config = dict(
    num_hidden_layers=13,
    hidden_size=384,
    num_attention_heads=9,
    num_key_value_heads=1,
    head_dim=32,
    intermediate_size=1024,
    vocab_size=8192,
    hidden_act='swiglu',
    norm='rmsnorm',
    norm_place='pre',
    norm_eps=1e-05,
    positions='rope',
    rope_theta=1000000.0,
    rope_fraction=1.0,
    qk_norm=False,
    attn_scale=0.177,
    bias='none',
    tie_word_embeddings=False,
    parallel_block=False,
    init='normal',
    init_std_qkv=0.0255,
    init_std_o=0.0,
    init_std_up=0.0255,
    init_std_down=0.0,
    optimizer='muon_variant',
    learning_rate=0.0028,
    lr_mult_o=4.0,
    beta1=0.95,
    lr_head=0.0024,
    max_grad_norm=1.0,
    warmup_steps=200,
    schedule='wsd',
    decay_fraction=1.0,
    decay_shape='linear',
    final_lr_fraction=0.0,
    batch_tokens=[131072, 262144, 524288],
    max_seq_len=1024,
    doc_mask=True,
    train_tokens=900600000,
    max_steps=3498,
    dataset='wikipedia_en',
)
MLP neurons of a small language model. Each row is named by its layer, matrix (down: output weights) and neuron, and shows model dimensions 0-127. Each number is 500 + 50 x the weight over its row's rms, rounded and kept within 0 to 999. Numbers have three digits each. A neuron's up and down rows have the sign that makes its largest values positive.
A block is one neuron, or neurons of one layer that tend to fire together. Before each block is what it responds to, as a language model described it from the Wikipedia text at the highest values.

Description: Column separators (pipes, semicolons) right after numbers in sports and election stat tables, such as league standings rows like 2 | 0 | 2 |, plus score and vote-count digits.
L5.down548:516520491418540463372480460533536585482505449556423525493500539416547495570504571541500447534557469542569509517448463534471532505490482580558476500480471454470527528489641442498439544486459500463493539527487399506485411468506423465612518373521519591495475446447472514588527541495547504496378558513451539475455496492413457421490470511444506498633453447473558515477449526409554564478505
L5.down891:509479584603452460512357490490508508526515504445466565455503459533376498473531531495468460514437458503486523512499465550523475432489409451555536535511454489465487483444485459437391384470486582562444503546585420579470425528599459447562544576612541473558547463492470536508456528579520566486396430461552518507573560517482561520563548563469464541552591458585566458492475468564404578515510

Description: Hyphens in markdown table separator rows such as |---|---|, also empty table cells and the first word of list or infobox items, like Website or Home.
L5.down681:496528544609578531587465411499374496540465544490573628539517501470529422463475480631413484512554589473592505481570536485509506447521440484440487513506510467537471538449465484498410509490496597529572571481454485509537477512536508485549554511492450493486511522497511548448570496508580484425549555442594442480450535502521527487529548510445582489473461424501469593556457542398513525427514
L5.down916:468490512462513396446446546459486458488569525447465579615547516500573552570424481461543497446481487518476482582551476492444516417463436511408527591519461466454650516503576412464449524566500382406493524511453428571436350421494423474465470358532472663532537578547485575553489496444569548533514566482551540473512509422499475461457554400441495509475523479520472505422550514464616520492442

Description: Word-final plural suffixes completing a noun, usually -s/-es, as in modes, schedules, altitudes, locomotives, often followed by of, punctuation or and.
L5.down608:618511565441497544502530645445533504543437452460419479465523379433456485535364493527513470502547581451537534507408469476379556458517551551475492529498464426594468522460456559462533522533476568464511524517470539455466520454529540511435426430481490553517513458547471561440550509520494459544368539512382516544571498572490447490473472533527535451480510546435521590555516472546488565566541
L5.down1004:579476459490515377511522552450436533517513491461379553506499570506438469454554476513467444421478617522464531521502512420463561508472594529555459506478450424493496454538386454506502523406515584490499526500451559489571503578611584500510458481410500527507476462483480532453475498517498505457504556521506512606458594532486537542501482466478577410508506507431536450464494489406493568532493

Description: Forms of "be" (mostly was/were, also be, been, being) right after a sentence subject in narrative history, usually opening a passive like was demolished, was released, being deactivated.
L10.down10:534475410525509492491524471554496526542455547521569488527497482558361519476509556511516496495413573480555501534471537527477507498472539502520492512499659472492525530462569508473538522516478508445443499503552516499589498542509495482539346504582553513540479547559423579525525573468503436547605550416536577517521491473478550477558549511413546555436525526509463427529567411356473551543587
L10.down85:490485549500508534485406430608439515495532529559495446517481483548505588440420502505457483486582446603559562561559570476479374498429468539458557584412520537549532437515500608512494461460603471503529514482450496436485501502499435455511436525485502568424521539490520558435462545553469498483569545542558478613494432529486510504549517540447432558480473530573509342498504475357496503528478
L10.down155:509504536601509480453624521596460491488629470446507540466483419535491380522526514560448487485414555497572486572449511494506458571436402519490482540529565400471521484473529527525543494454481489637488432513471552518470453488451485521475537506423474549493423512531498524444497461589462525459508451543522434522519476439575438459531578573459479465478451502594515434491490489503532531444527
L10.down190:599559485524469530440470523542456581507505476426447492509489467511485481468433512502519527549443549521402550472543481444510501519557518496493471543556581466533521501506533553485524471348520565419495598463569524520472457543465396452474547501397544464459472469516511550546538525556514469509512478524423518526482433489517530460441523515505475429490555499516456576566573505376472535440461
L10.down243:581469420560426506500552520567452434496521587502589348522549512522417450426523462443395528485461536521593580451503485524427587590576474511496517496509557437472358571467463423410572561451516467522500547413469510433523538532462463524584562452499472507465496560469529394562527463435474541497487507537482617544393456569506562440485481572529381537536515581468520555452473481530560438440570
L10.down510:471602501477502495432498460410489494435546506471492512527407572499465459445444444526505506503540467479521485435547435404469573471534612469391584520612501415557443455477551456536492483591444458550480582591555545557478542465594529445482576584477479500457524419492498588504475525599503523525499507478351471557494484434503547486549481472472557462469494390569417446494494519634467483556489
L10.down702:507509554539441460430443527422546454516519521542563538476475494488391537478497468569526424485536513553512491445549458380500532501556504474475537534574542437514504504534536485480484498521530517546524448588614621550488564518498483511579491533485530522493504508590533544490415586595356531522466535536477611565472493453579589486480506520455525491583537519537485496521553492372517601396514
L10.down958:532543461486455464507514412493522507414548474475482379495537521453461544503499445511523541540522490582492423522466495502508336462453496436474475531498482504499510521515453563513516538435585486445512474506463611446478548437464513484498510527464487517452523505523480579437479481554542567569449527415471530435513510552525486464598510474494559473400491519509486533493547519746490557505497

Description: Number tokens, especially the final piece of spelled-out counts (thirt-y, fift-een, fort-y) and digits in tables, dates and counts, also "of" in "a number of".
L5.down255:508463513472527449436585529486550525518457451531415518545534474402475525469429454534526496440449533493544428469449425414537510519506437541442544411580552518547500505415554302450520526516509489544589573420483520450475494493443537421509483431485521601492524579508495446456448496515486471539491479529483527499510424472464481548454384519496427507454433422495480433505462492407563525496506
L5.down527:538580530547579568513481523538615513455578570491428415468523500494532587528448477466461497483485518590392465582457467442583496505519444490422524461524482537430446490488538515505567533525490461487496413407576520448512537508408451452434456466521512432476545569549544515495434466502469491478522466484534490436473503502453561555501387478509519531506473611538499497454523436529615545538534

Description: Compass-direction words (north, south, west, North) and related position words (side, central, frontier, heart), mostly in geographic or road-route descriptions.
L3.down30:594501403542523484497517547562500403444405527473479503513489467505444507520453469509472558567562534403504488501536493417550478567562550559458517494520590538419508513469499450508402491527556481469457529606508423524540429558520561502457542482427465500416413516553507505400434492473377543565453535527459486492502507605445469550534464571483474551479573474534464559437564616370452548442453
L3.down588:571398490452502519469530479437509595438481463467468453501545424332492465652574557470487418504486459440458539566474492478506518526480488493401533556498612493555515520486510507473462463528494476463531482411576443476400393495473478607544498455548544472534473659464413551520501426448540602527489577467526413490490539578420461516427525498465483515366478566605477550487502449456508467462519
L3.down590:530523504508511481482401480441557462460515485488434571511546530509435463527558548447512461527506489499466523508442479497451524449488388452423528434451506553552443558463572486513452464534545495416446447462520448483506556433520497468539493453453555534505439528547424443525558424457462519531504558543485525581600547454500495488441562452489601565488463560461413510461470490399523541552494
L3.down627:468533633607566524437492449484411514521590527523472534556550427514556602506474491587497471511560463558519526477530419379572516482597522574532498490497468511434378486440485585525416398509499514547542471458537498506499537469478502531482483499476540495487423509530456459497484487495537499553465575517511444527443456517476541383470526510421533526442465575506568554540468457403481422465544

Description: Fires mostly on a period right after a number or "No", as in decimal points (2.2, 9.5), list numbering (1.), and "No." table headers.
L3.down73:494432524489467451524516457486409541558456346562554464570479526508537541568452424490519511479448509496532586452528442502517551533378585429487450568574440506476432425528537451541436453462518554464471546502442456395421543514602514559531381480543567440487479603498499523580448553459457528367494477498464542560474555410539536478537481536553501473459422507541466590531532454586480470411538
L3.down333:550580412495542558486505539547463526475449461547565454388452555428503621449561566512487539480461477474376475461627621491535478471560562527524506479585509436544442479542481471437534461517541545440455526459564543516532538565583530475557515493506583516489545497437466511486547517444469520597452416466456480540489557503527559536502482484516506486498529494439532497497497453562491507538536
L3.down518:476532560554494444500510392541541511498503435505473533540467517546519474511511431528476512515484535474485463564508485551510559446486520552527539530537473449596471485518566368511483456489539467589535492488514514476441524558508441508559525484519447571483456474478444537478414445510528524553521500478582493424554553521538452551541482518507465517411390459523449540523450547371500470660568
L3.down890:530537493372492537538494456496531427450520449477452523566498509457520581548483431488474526500560459578496487473524498499498524468490473473515574617438494481488476527496522334560432431563517542560437512523528516419468471495490447483382563434549532526491535525469492477521532504388528565479427495491412534484478440454472449524460483484552545495539483570448514480377582457537509472419499

Description: Mostly the Website key in infobox-style key–value lists before a URL; more weakly "of" in names like Coat of arms, decimal points in score tables, mid-word pieces.
L5.down146:510526513465507450510468527612578491483544558461554536489532500527494490486488552431419534493392462487440563476454508556422435558496494446527585570502473522509490511590429481494527504461585564530479486478503445511609482525512420516527546459479497475535473504452574494441477528529519505602537375503511548579539490504453417527513491499554386540463511515586547514501426494460530565488458
L5.down533:486446575452521481494449540450439488510523409414531410526499508530515373463573462443524540483482480455516551572565488610488500466474579560465410514466453478540505529504577502463493455567499455502564494485476466535502508448540432576525585475581547565496500494450458523528560420489481459533546463504516556501545423542434500528448413533465474481527563535472491515514502513458510504438588

Description: Column separators (|, ;) right after a number in sports and statistics tables, as in "| 39 | 0 |" or "Coventry City: 17; 7; 3;", sometimes word pieces inside names.
L3.down433:517510464561454475485516384516570506539500478550438488510548532504427442532497525566472421455506548528487462519520477516494568512451484465579534466536417546489464462605478613478579439459469480504565457558527572510454455538460483462518585463524617447480435498505457487546444391496592523398468452447493597524455506526574416528478473506505469439515544457490589420553465564551499511513533
L3.down448:563501409440549501532451468525523522421484455512588541470468518381606508573500516508558514514454552579412472507511531491419449432568448485501434517488480445396538500454546470396526511487499520622479528526465563543474551401450564418429501544607436445496534468466560476528574545464526468427485486551411563522517496539599450536565532566437558543505450499573468502442392461473493495495502
L3.down626:520543504542456530550526348490545568521458523523476531514523521489504480532384524535488541508527467639536559509432444517519491375493498491408544513557488442488608484570527408530594463425517524487460520525485515542530436531517518475576518437547519590449470440542476488538459480536511582500404520516460539476475630650555540497474493519507491453416514480522475464468444467467435422499447
L3.down821:419515505477534463480473424623483414433480525615494456457593467443529444496498539549468528525471503552483553405459409469473501487551551549594440461422499529544593464483554504540520444544496429503482513433452514564433494522537488467557539470448521555405411468464569537512496474465529544515453502451466510460422459485629474482587560519465434482489447521502466509601515560487506531513502

Description: Mostly the third hyphen in the |---| row under a Wikipedia table header; weakly also section heading words (History, Career) and "at the time of".
L10.down40:518385584484473595456540426530541566498420542382500491521539528381559459455523477518425478552446546458474617536533480469487485424443481466499505511428445520452567589453544501539565443526520472487536504536583542483475478587587530434481463487517407553530558500519511535457448504463527534464453571470571455500511482522447458487463491548393418469491479432411543607492507438599501520463448
L10.down118:429448561472508511545568526357473592451471447513407511466425532409478478469566440443488434480489495492456499444526513485566499490563529536530530485525560464470490451444559404490436483385497472566496447473494371536526521474487489542493495482392411508532483427556485518579527527557504523407530537445506410583507485378494534501461495561555515472516553507412551540545510418480614470459487
L10.down150:427496512422371522474581454487440498467420459601427458561456474602484647449489536527559502535566485527512441557477456469481424472488464488458604552575505558517457456450572551522508469502534504481457481419461514567486473480564526478536443448520511480527536477458391524508565464523447483493471462515460475477489484495437536535507529447540482396599565556486611468581484532713510549488483
L10.down260:537441508492470421580535527526464480410550462492495579554481580522480472581524533529536570503479544502526533563575426471661577573462498574482504435465508614428473537502491405507445542479454483482523503533451563453511525478462512504565468595567525610574371457440541480505489470507521492491493447457496447517523513517481476419483491537545538483447512539460446489451501442444434502402466
L10.down311:475478512568476524547580478477470484465543540429474482455477437559533481506471490529412490508573525588563525365501478428501541442537540541587628571544448535524523596444479572532487437598545466500444564603483529502463529527468494553475462498360534575487559514448587507493499513472492587519546477502594510513518504537597531511385537518439512468522569460452517581502494499314529482532421
L10.down370:615420459564566609406509495399481531445473509508510524546545534460449479433449508469562522506431446546502529510577479505524525479528448524438478561500511457549519503452500611513497588429462472498527518482490391514512460532595465573531555387529520525568440435586491536487480444445405533475542496455499463435531570473537442488492489455501309511516543493555487517500446462446579497498516
L10.down819:613498488502537477515528599454507533574478481466492486558485503576484496604576528468502464563513514578428552509509483446476522547537453517529473406494503517560478420492550474603501479469544504492542533503430506556541539515458451514511467425559482595451472583605386557494473524374498438549491452516550466458563488427502607498468494430521553456463542498526454564564463494473494507506445
L10.down878:566515549420572498542519483481518465477548460532481513449536432453532620465397484433551465516565504453591427574537474520543533536470511551466435475537533346498638524566515664513525459539533421494500483418448515520486489521433594462526444475462516469497479495636601508479413481477439447428494492530496476496524549533501493538474530584498557538462462488623484514442488541501480546525530

Description: The middle hyphen of a |---| cell in markdown table divider rows, plus rarely mid-word pieces like photo-g-raph or sq-ua-sh.
L3.down300:536452484447567548484476470477488496456486516549474521570473543521478501442451448493425525533530565495462476456539433552521505456545468530472522509465466424497377630560548500483567437469480477629464522424567515511427539542541411528515559468462530489538527482517472537473410486535493542502459544566538404543534499524504533516496543546516557581550485517450474514508347471516454439414457
L3.down506:564538582434472449595477500525552566546433470532469486502496438493565575548425535559445511561454503523472549446468451519522549565514486501476557542463531497490529468490460659492497531503446483581495496514445520487524548531420448454544517492536488452508559466395478443582424559511516493462528466565557377512444525506428572547430450534499471497511580499490466492466521480718484443505517
L3.down681:507467560473493537502489378422509510417447449461402473569519492493513511449491486518467452425486488476533442517484474460536372555519501557485488606531476467511556474569482434586497528491491547508434514424498487529467475532516528527508512449505517586511514479483376567450532535498497500526428483536463462539446508551580517489546440569452551457460539573575542496587497464459480478524534
L3.down976:477471428454517474428516522550549498456482376505374495497513566520558535517483557494530421558409431505524496524491445505419421419535479436367506475462476528468444510438549504539521543493553513494539569419499487430536463483465423507528462493480517447531513557484498524418559476564533421528455578593545471525529499507415534494479493578345531445463482423501515452490481449486429447491511

Description: Number tokens for lengths, heights, durations and table values, often the integer part before a decimal or unit (12 mm, 5 ft 9 in), plus "at" in time phrases like "at the time".
L10.down2:558602567463474468485455523529561501637599523472525477439457483489554602497470497481485557510500559592520431569557499481507502464495521535533471458461520523524550447441532531487496524521545579601505454427459538519520463471386591550461495489672562570517535593516476527526535484530455367568522461483454546413581529497343451474425485541510588533577440490517484485427465494364485518439426
L10.down219:493454520547522506557559480511452564423464435548410580560426401390464495522505529504504491527457480497548443528463483536538493484465437545403429521545505545479496481523533505519541550531581417422531468471463451394483457554483549526566555478551524471473497530440558394458480491507520438419457443533455540489559526645479496476412493508519522490474488581523489505429534433361430505527548
L10.down220:499492546536506459558469463484569547447475499537459436411473529571535435539491415501448527462532576497476545458401500459545496470509506441513608536522470539516555472492560454469516465549582586519424530479506498496470442441538519557471538473580555480487522447527585488532494533460502480487534541543574567484425461459501596503425530565519568465392552499460496469530544431529547576480430
L10.down277:551546479561419441528458539449443571525418597500530455426465460425499561465463643500568552498466417538494544531507467506471431505461519547464505438464603567502419535526489456547509449558473553515526511516514619494520571504547605485565539547426410520426505512377486506460483471412476569521567515533520560480543519511528538546519451508400456574563504511557552543506521491584484559560468
L10.down316:470573454615530456515521510498455535461472443517509527551553492502422481480393511444465527513465524475511423578614512499609450562495493424563575408434501443501561559513457606568544557512526563558499479407495580528431477447469547595474423482418517540458665458508423456481372479420467527463518499497495493454517479404511462518474536466507411544508546498530531557508543512440506509540537
L10.down447:523610429511469566511559507536418526535514460511518423552494543610570484535488482515546505508429470502501371496382495518521578571483513513512602495573543578529504574493502569498386470459542486581509558486590477471473543503473515510495543556444451510431426510544585586555610585509439486515616481507516512405531508468538449499511505511442575513444450457472459513546459443602541477569471
L10.down795:575464498563568466487566460467511618467575519524493465431539452536574513583581532538481608484469457559468529500478497426439504501575492414512523615464531505474548470599459491524545482567532483567481451503490447523480518431595514483419543521438547513460527524522534478462560529577506506494440523433400490491524445506524486477440449490504497479536333493471452529540488505448443427448524
L10.down824:476516500480478521428444439437487471595490406466424512560419515498510575556470503457517467503573419474425466471564498527475506647474500466559502550486519483520610562606488514420472446521515459499479479409457528453436561390533543489452543431484532483494396544557508479476529516546506519554413500508463433498386496536496516481513406513422465595429437452576515507542571567553451494419589

Description: Copulas and linking words introducing a description or category, especially "be" in "revealed/considered to be", plus "has been", "became", and "as".
L5.down520:511483514523434603464526464514452476547448548536529410517525504616498585586456404497475456436493424478450515609457493460504498574501526487442499533426616495495463443560471411502475527497523484583479462484541494438565439473496492525422489438442515575514618557431466473476512500425538549501500494498500473461474487453473566479518481535492426398529513484553444470459541442446500540429402
L5.down799:525408536528498462503491562490511450542465482499573577463547474512480514449515455524543518563540569465521557562537457480520420550493459448502459462516499534447545480497573481519461509450524565510367390527433498489618482535510459446437488436475480551519488479490523532548527548535472573535499540477473505541464507581479446412520458474543498460485464481534496558477573549561482458648453

Description: Decimal points, thousands commas and time colons inside numbers, e.g. 61.35%, £24,230, 12:44, mostly in election-result tables and statistics.
L10.down119:525543499483576482538506509678460571378437623527429514643559417515391445540504526498389457465543474464485513451522433539547384406520511500525478512430487555566447533448417458435584575565498528496517406504503479420544410536532510465452534546452409493455537494570482486574456454562422412494508472518439510431495486610506480551492505498486503547566550564548476468478549428455466580492500
L10.down172:524497576600532497468526484491554501547457468526444434453568578561549563513505560614565502461545585510415497427447498496517517549521482510469509462503445539523441506573464647430504526421577496513520541524572516499528522542503500550506455528518528550568516558422493410531547535548522496491532546527513498529371450600436446462496512445528615570423515596443521560469538493587424420477510
L10.down388:551544463521525555558538495524466527524526500485521518620456489467549519586415459525570529566544530473477547548407492443537446537489437592416457418476470515510515529504444443492440540494547508466543460469425435470479586503463484527507590548509646539511508465478489461512526491496514467562547500546383484537500519507465438522512428536504520490477502497563604489503515415380522433547427
L10.down415:505546568442495440488458472479463484433521435508506464521539543527496529525629568505501542459495543491606396426520548405505491504558574472535474598515444501399522488425516542484455514493528512560502539560543517461444459552447526453514550583479486521389489492510572467518445506555471464519529463491438569584502472527504479438472526449523534454570403509513586390508560447473473414466480
L10.down430:557530435546586466547460522535517428425523547559558502511494495533514490424481510421496515506525489549547417544514496540505494493458520591531440479504539566482472562547484450492480508592498547442514412501562474528484436496471481556576463499536479631534478526508463420525482579527393540503487547544461564557512477530645505545507559569523408446437510525447573457422428491710542572462528
L10.down440:580459524498575462473607497435523469396451463453448419518512456513497568528467496539490470462539479421536439571521463509459494577393622621437480443530483469496462563498516517561507451514528512463612521492526536569527563552573509561570523503483502502475514580538501461477521501461470578520444516479539495531524500567490453485521477512497559527440541535547460566456429509700551507496546
L10.down505:564532484439485483449566565461456457495477574532528524473506607453586492492398584415435520415510519526508477483475462476457544594515575569514537525389517433561508500504449420454520518533490496512457374496493519473521460574444612487542488489402554495487527521556475443595459475539499401531508396392561480504601561483541461488542460568520564525512535355511501539544594605388549461500572
L10.down700:536550581533571503459452503528460553421445457367494489534495519575499483515515372522583482455509486462448570530497543531480509481532455562520452532463507476483529531483498442485512483543465526470528461525566378471556508472528559450436467488436560528551531559427485555459519386405477552505512458420437544468464524571622467515539473551514487460540587553457571533496415462459526587406460

Description: Number words and digits (or quantifiers like no, little) naming a count right after a verb or preposition, such as has three, played six, about eight, th-irt-y.
L3.down537:562422447588600493423569495564469416548549526577400493478426538462539490605541480484539490507495584512539509528564607500543478502528523446509521450479578504493524419480499496486558369522543523551507509484426482600485479492451481504527479530524477504460582516448457442547483447474582523499467558456525537415416377485560485581530512418382464564470512514524509584397425471483512533478503
L3.down936:488462500556529440477552522612464448503469557543579536533481464530504464469531473459459512512462514501490484489443417488515524506416483475543504462454589535457546477502457458441508554544521424488495508398452540378500507466417444559565484574471466552443496561528433526427513435486506529496515497546533483531522510483570485499433528561480493462466506430481399578519455488392582469513587
L3.down978:487449459495558571460498529429543540512600472533515470475486510474521509533470529648497423452402550491504496493511473484549472453515478560506562485423474518454425469473481329541511459475672533542533510388426533586511510529486447487452487493585463512569472499529508542513432520434529525453513522587490533465422404498541618513491465559521478503602498542573612475455531472360479444477476
L3.down994:451466495495481496527458440558515503480560405515503588441474471509470473454485487542458529460464525477586503546567536441548502489490506432451498527454518509513521511529482477508491519568455457513472438453526505485534415459433414461501481648492473534488435491490576471557513483523498478474404495560555569543516457524521459571536514512418531525592490484473544440540580562427535466468486

Description: Nouns and direction words naming a place or part of a landscape, often after "the" and before "of", such as end, east, River, slopes.
L10.down20:577531511540543524568594430525500539566502407538487465472610543524475434438436465508521522581524558564462492417491539408400489570471517574469515478477511476489490592475582480408548593520548450538516552492491463496545500497548467602502490546508564483547417533560470508449449443576441535410506414444583529498457577538465565373552520446430526512469531522500480427487474586467539585494504
L10.down64:512383398470482481530506465446591552527463536538533520528496488518534481469621536499462474591521467398556489475448512533472402494485490473457580541493482552434525532477461462506435469372565517429486436477400510511505446446469441491487513456432583470548516432524493448449476506518451570471484563460574423539494469494518489558494437508554519562547466518388473633466551475420504503518556
L10.down270:598553505467566542509469437567540527553526579401512536536569434462465523541543498532506570525499553460472526477489530400490432593512453489449476507407532515457530572492517406475515496475546504489478563550516501424498421500496511496454474416447437567649494432408471472543531468422552489478505444489490549465454476482432407518534543375579508510545483562449436552504480460387494529488482
L10.down339:502471468420468488481577512484538601505443507478517542583527531453503588585544577544404445452445461441574522538442545509550589585603428447565588480425498491438501449554558372504513536436499396453530495574456462521571432467450487480469497520460513451524470521467571531438464442446569491493459579510476509540428540438542468575529455561481436493516466411544538539556491561284497448545477
L10.down507:474546529481507509410510470475551562499444532461492569484465518482476421592491490522484512597505450476510521583403454440514562501530461519438561422458546555514483510525548459499496439496457440519497528443489490528517456559492497533507469553538461550584518472457529549535484567511421479548461508493439424501550402520419510549481536504447508482504440552579486525541436473501481380382451
L10.down635:493508502485500479683526469506447550543467529527535441463537568521442539504539486501514519516514486522438487439504499532537480575407499523495502445466448521454438577492452530487476434505471466502564487514459483525445401554530585458601518414540494535586466505512478547535479542545501505533450497473443464443534507487479399536516547528499437476487522586590559457434526478508441445430508
L10.down840:475546623586529474483506464498480435513492448526480449562468489498474454474481531525504454398513565510444471556504534483527480440526482468624495492445478515577550493486481536464456445542497511524542394456497486492448481459493491547390497477550470570551506421514496492496473521481495503563537503502496458570534632497611456493532467467536498501376512502572501470558542434345527521492477
L10.down910:549529464450555456526513507493563577452479495506544445461474455527492501524465604583578528543552457527586545518463394443517502456544492540454521489536531473520624562489544545514506413452530500510450484566518576516470580547499485458507489488432528490478565485487524491493493500573475489491546574536452540498540506571532418476485452477529491545600454493515397526497520560437543553458482

Description: Final word pieces that complete abstract nouns, mostly -tion/-ment/-age/-ity endings, often followed by "of", as in identification, detection, coverage.
L5.down410:579461571431448443499558481594435564499511524531574444486479415468497482478531469510358472402529527383449531526449529467464504530544510515430513485408535554498493581505467595437462531556545503583454524559483511459545563510407587433607444423585445528484565521502510504497507448497611520456489568521480466452461502561466564428558525531489448564485518402437424600529545468419575559522564
L5.down738:446476556441482475539436587563451455593537482501479516529456463520567443445562514457532502484479464507395478402433569417487440518477512499483567492483521561563574407478525532544464545475501574546554492500543411466520496456466531479501480474476523621506527524540536581466472478551508447465500587541495487501512477602456601483510529509507510514553477461465476505479416517482477548505421

Description: Modifier words and word-ending pieces inside "is a / as a / the …" noun phrases that describe a thing's role or type, e.g. scientific research society, non-migratory, fundraising.
L10.down60:445555553495533525558433509533556488465595502538475448512455517479600524416638539493486489485522573483494569574487563527533597457559571455551535510509507464556445530508560571497477461650368478372527513480449557517443483527537435471516499557570470498507433544587605500478512525531554493572518525509488540462565495497496502510588467564556500481480503465466510534503470540388412541569542
L10.down87:433532503488520512541448506550451400513490508541506513479471649474470508448515494395502479522414532602464522512569581475541531475543513443483503477506606417520433494504478576490408544456497507498530571458496425526576546470484481494502476441488550534504411445492530455514404428456477504512477522584440460466460612449522482502487464555460432444421546500462518442512465452438375533455557
L10.down168:480498488538394545538512554603591469378398494440482446453455478594450506454472463569464511491443425574534436500494536494466437546509455494548546521398443442441457556532415428506565443407493548538498445413439498461542485583438547515523522540453502429553509549529564568527505476419506509486506497474485525435470483633532576548473456521439505523458515555495445500509484463558495591518493
L10.down247:448399429468512439430599563516527485555554529531404484516534403466591517468544562471460554499411498469512633473501505542440513409510552496469551463489506500481499498562519488470477553507485507518543541455431504478452433540490466522488562469504522548396578568467552428370439444464533510508479536503519506538396481505481435525494455491560520445504507462533497468535509495260477526444491
L10.down276:503452521435483513473586437517582434470394481495516459533520545600501527511487480548520478477561383440516528463469533585630470539447506487588411484540524522479477480543460549513374599443441522515610474529484517456455453580537559569534476452514528470530527461560481572484497591511556511510594535556427470474567459525612511504463458590388528494447511471545452455540372483413528542438566
L10.down437:458414486446550488549558590511539546566522522476456584499518566561463498596497627541502433473508539525504531476471559554465528471554410500538482530520466520436499478502584527426513454478508495486487503539458524541496454447436439457462480473445535555458476459522518490504527485524504435495337566523489491492492514617559586497418515555498443480592506531532441545475542524441455505432467
L10.down708:522513445411537452461533578431485560500496562569612555491458506529508512514549551549546472517509522510444433410581534554445506396564463451457555573456522487452453457457552485554404528469522580560401509504512457520477484438548576443513489534453388538507466607437520585537445531488413379396540529557456490555488520555445580536521507525467529476564545505522559462490485542427497462562491
L10.down865:514584436481419521544466542508562423547530440505564536468496495580516540463523435532488558483598459502542537481477501535507477516453529473452520398408557450468477483509495508432581464479492504545593449521540405474454455549487442478361384579467486483535527440480475459484500463400449469525494571510496580522485446511568528497491458455491462480533509468502490459535443488351476448556459

Description: Subject pronouns or "and" that open a new main clause after a comma or introductory phrase, such as "However, it", "As of 2016, there", "unhappy one, and".
L3.down8:433498508460481484490539438496487441511476580532515481521574547549465385514461446490527519474498470499465503484459584472487521479451619460518512507493525511436481469492463478394475505486588469464571497448509534569625382543531463498534435591533549471549543518505463457509433431400591529520541524462530454401553535432522493557601463472513558505577504422512446451517467522563525500542523
L3.down253:519491508438507508397601531513441548538484488512496458505481499531591512522549417455580519492451539480525559432540490528470568458449476499421495559497546434458463444482533279472478506519517483504519546541503512495516501488595448476496542563467468508583531443609474398575578512409495544434537489523522581487504457471502472475446424526593457546505655469366499487469522509451423461544495
L3.down677:466480520497526502567512572495551560430488562530480479442505436439591470538593476568499497536472437402545519474556454504476437508485487516508463509465491557505568430467428221465548552456500549555486597520531532502566535443492498531559414580574474439489429576453565515553537539503553512569549535586472475479513478426542537438535465480494534490539456475500495554515494464288414551494528
L3.down980:476555572489586496536514522461455489471534517556483499429565413432447489472599454402438397442503471514478484524514569506475500441543475486499489447583552461518502458551486510497502419546477595489499544471492463500529463592578464579531414490492562462518550496533565539518447494504449402425373488454522561508470412489586446495518447449467539529505503473502518618540530489481525496512542